config = dict(
    d_model=256,
    n_head=4,
    d_mlp=1024,
    norm_place='pre',
    attn_scale=0.125,
    bias='all',
    init_std_up=0.0312,
    optimizer='muon_variant',
    lr_head=0.00629,
    train_tokens=187400000,
    steps=5719,
)
MLP neurons of a small language model. Each row is named by its layer, matrix (up: input weights) and neuron, and shows model dimensions 48-143. Each number is 128 + 32 x the weight over its row's rms, rounded and kept within 0 to 255. Numbers have three digits each.
After each neuron's rows, "fires in" lists the words (lower case) most often at its 100 highest values on Wikipedia text that the model never trained on.

L3.up793:153057167048095084143211137205073149158137139126173125119140212144141112113153122139133128106118122115111151099097153106137165197129159117131146134154199130075126142115131150122149134124126070111162149176134085125114154110107130107081151160099116091152152125074095117120154118077130162093
fires in: "also", "they", "and", "she", "he", "who"

L3.up512:168162128085081168175146105155110103164112133171158071147091117107093109126150041114177104137126113165122140115087155122133154155113122132145101141160140126194184101106175100137112120151120117138158089147133156106097185069157145134147137079112071109166131157138091141127144118165115090147
fires in: "of", "place", "by", "that", "the"

L3.up360:143111090109123205104122131097124180221106191122125152105113155175117155048119147045137178120094128113106143123151130175154093133125124126152121123125071123123131109103155123143122090138092160057134122138158164144124098109143080117166134142034091155176126165116071158147144138106074104141
fires in: "was", "been", "also", "is", "originally", "currently"

L3.up852:092118137093164219082090152108134108158065176145094161117093195119114125153150153089112146066182129095131116208105129155100119115106073151160093112114083136172140129136146123152117108100131101137110169161120101045135144101150134102122102173108132109202072137145140157112143088156143196055
fires in: "to", "would"

L3.up998:080120130082133150157113133157122133139081235183113147107180174144160099144141094141153153105146139115136141144093155107094123068132145120169120086132103146181136117102126107137101144138119149162181118084155159106086146076146129082091159108114119148132122147215128113130140129167146068156
fires in: "be", "is", "are", "was", "will", "meet"

L3.up280:127169098177182166119127147165145151123140137152130126099134151164119116110114168126072129135111129117163074098080161099096101115111151128083135130158127089118132107092130172198124108156076102121159130128129149094157097141193187151110143116076105172135171135202114088167141115146133086088
fires in: "first", "code", "after", "early", "that"

L3.up499:110134180150176127104131117163126154145090133125129151104175175131095155084043139107144138092111102132105162074123136131079179125126123158149178168119159105135149138135109090139093134140173149188136128131046117115167150117136143138164125129126148106096177111154135108165121182200109124119
fires in: "to", "in", "july", "june"

L3.up811:129116144139160131143123124128147131090158150115151119157136191172130116099116135127159149142045113117046148122097206152080131132113146126156120144147105107144141103141124163210110106100183171103113194118180148106105114112170101102113143142138103100168081095113150155145109087126171137138
fires in: "and", "however"

L3.up600:115114131135191128166156054151137150091123194124083079146094169128163097149195110154139144085137192127096160133135095141109143185098137138111091175158161181155149127126164126117141144150079099127090139207107146079166175114092199122139083137115108158156125117136125117159160103143148026119
fires in: "on", "along", "the", "two", "four"

L3.up830:148144115154088095123102084103123111113090144142182130159105152136078120156109124123133126180135098183087129122096169126165095102108196149108160084142138171108110128143170127144138161171088129138153113159116140124173080146116192081105172134148112124104108171097128091159166194110202107176
fires in: "and"

L3.up496:088121111076099148087129141130076142129143137116082110173082125212143138160149078129107092132185090115129121070127100098136143152138169141116134089163147091174115203083093158137175124177102156087125121164111115098159172156171126097151132115127116123105199121114144100105109129117104119094
fires in: "of"

L3.up66:095111074076141161115118154136084142138158175166117169147160129154117109176176128090181101157053200160113092038106150122145148147125172139083188149151152167143082158123151144130169132109162120126098121154166104082143096080196088086130083178084095108078126092148138110061141156092098103100
fires in: "also", "who", "has", "which", "have", "was"

L3.up314:058118140121164171167127091091139120113153193120087171167131093130133111167088071158129126096156124058158165091114151106079157143069133120167128083115090156162175158112130120176169094132073127158095158146203078132120087127088115092140098146110151162102136091140124159127092150131116120145
fires in: "to", "not", "both"

L3.up651:084094135158112120132132043111118199159154136075086093107145127117103090119179114140099121102199055168148163125100157105102153127134130040122184109150156152148111140147156135161120107125163112140159119148145130142090174102133179066148127110097072059096121097147110147098113095130128062106
fires in: "a"

L3.up815:125136163163156183171136146160081115136126101193162115144136191101173129182110112115125078081102172154065145100148159132127133122167157159157090121090129133084146177130115107117118099113122075104118109181151070071084123089091140132123107165133129161076106163110057187122124154132061114146
fires in: "which", "to", "and", "t", "just"

L3.up506:079123075110125162132107056134135162115105211102102119148128161146125178134145089038172126123116151182141153144083135154160100127102140068165089103126120088156110175190089071120123161124056121121153098111073136135160223102066108088126109124146076105076120051154073105144207094119175106122
fires in: "a", "bronze"

L3.up71:126121110178128133119079135116092072126160095149072215087108161148100135194141098124080121155101073169159148130115164185136164100085093134165140156151134113107189250172122069122129156118075078143142132133094126121130124138113124112097165142157081104141121145134138127131132090095121116156
fires in: "in", "that", "for"

L3.up329:153148152169143163127104122094135126144162091116120128117084148161104213160105130125174136138103152154106211097082151161171165094138128150154119084158155084108162137124099114088142136131158099114099153081144090112137121119153100135180102097122093072083122156103118079118113117127130110120
fires in: "of", "up", "world", "that"

L3.up82:182067131161085107161145126158133173138154111135134126092151078109109129149108142081154164107086154130124156102136188154131082093091134071179182170141140157126146104171160124143038154096150070165177191165114120140111150186121192096109137127155130103111129054151114160134185077150110119174
fires in: "in", "c", "w"

L3.up532:113096111094177156184059131151125133107117126145122211149113095106129146061195088132114188140147137076133094123075166102094137114084076129122120160177088092133146089125180109148161187121114140112146173150181157141118116147127094149136116131135085135072081142175052161112124114082167100164
fires in: "a", "in", "best", "one"

L3.up658:170108154117109160127115081184106157145142144096123222148062144144083109081118080103110139118147184128135120121134143107129157194075164148134109134107146099051075148137093146144170125139155094136067111126136130133162143069131142148129119139180100143070190091104132177103152137134131095122
fires in: "of", "from", "among", "up", "van"

L3.up249:098186140163079127128110082190107094168207111069108094165120100157187150106161130172112162128144146115125091099070170156163098116168136161088077171100177126128072162113150196148186174076085162074146127144107167048152088183150123149161137110077184188100119128097148146117090193148110109101
fires in: "that", "the"

L3.up7:076182095122172186134193123135090090114162124115149107098121121114115093088135087189167046141111070080177118179067141106135105115118166148125126151113131123069134145157160109153100151135136127121134134163084117119157188128133115113139104145078112055121217145117153138102189121161137098131
fires in: "of", "the", "in", "for"

L3.up293:181139140117139178123150095154105100134109141146097170132140178130134138117129159133126104138112093118116127134097068118146142182173167162122127145094127166107174125144166084192164137146120168125109176103115106141092189130108142133121175139113066130167075073121151101085089169128094083137
fires in: "with", "also", "to", "following"

L3.up241:145221110125137125129139164138140118151105053113165179144113184110048187121143090058145152122115144166139084102179127147089148132146126174129165068134132139134125098114148121101119123159109116115124118180126105144092151085165037089139088198165110152137149093218128167174122104088092124127
fires in: "to", "of", "large", "as", "wide"

L3.up176:149164130168147135177074124172119153078135182186154104055154141133113085178074061094095111149103114109141179145138112152123122177107126107112139194135134091085104145162081071101147161104143155120150115123122095158093107104086103062164174164156101167180147109121159149132105118085144103163
fires in: "not", "a", "life", "biography"

L3.up437:166174115135127154143165112127089092125140057140115118207194108136075176122128140102101114115105108101111073044170153162090140137115134128082112118169118149166106171130122135142128123129110124103111160151074103149135140115144168208109184105153103157111139168160139115156135172130156164099
fires in: "of", "group"

L3.up164:103174124080184172107065110105114091127102155125100164140120162096077123169083168129078145089179111135125125207159143143101136125098121111131114123134096116117146119124135153121107113103135088134114127144103134114180134113171120147112139167144119122169104182138073211073089134133124156110
fires in: "to", "not"

L3.up170:139117111140097192138147211134142145127126075135126092146149123163090132150197099107114139115123168158114134067116094090185110099155124124118105088166130103108121129150098082152129166139150143145088069104138104149198103153129116115090170124145122154073128143143185127114134155141119159146
fires in: "of", "hobbits"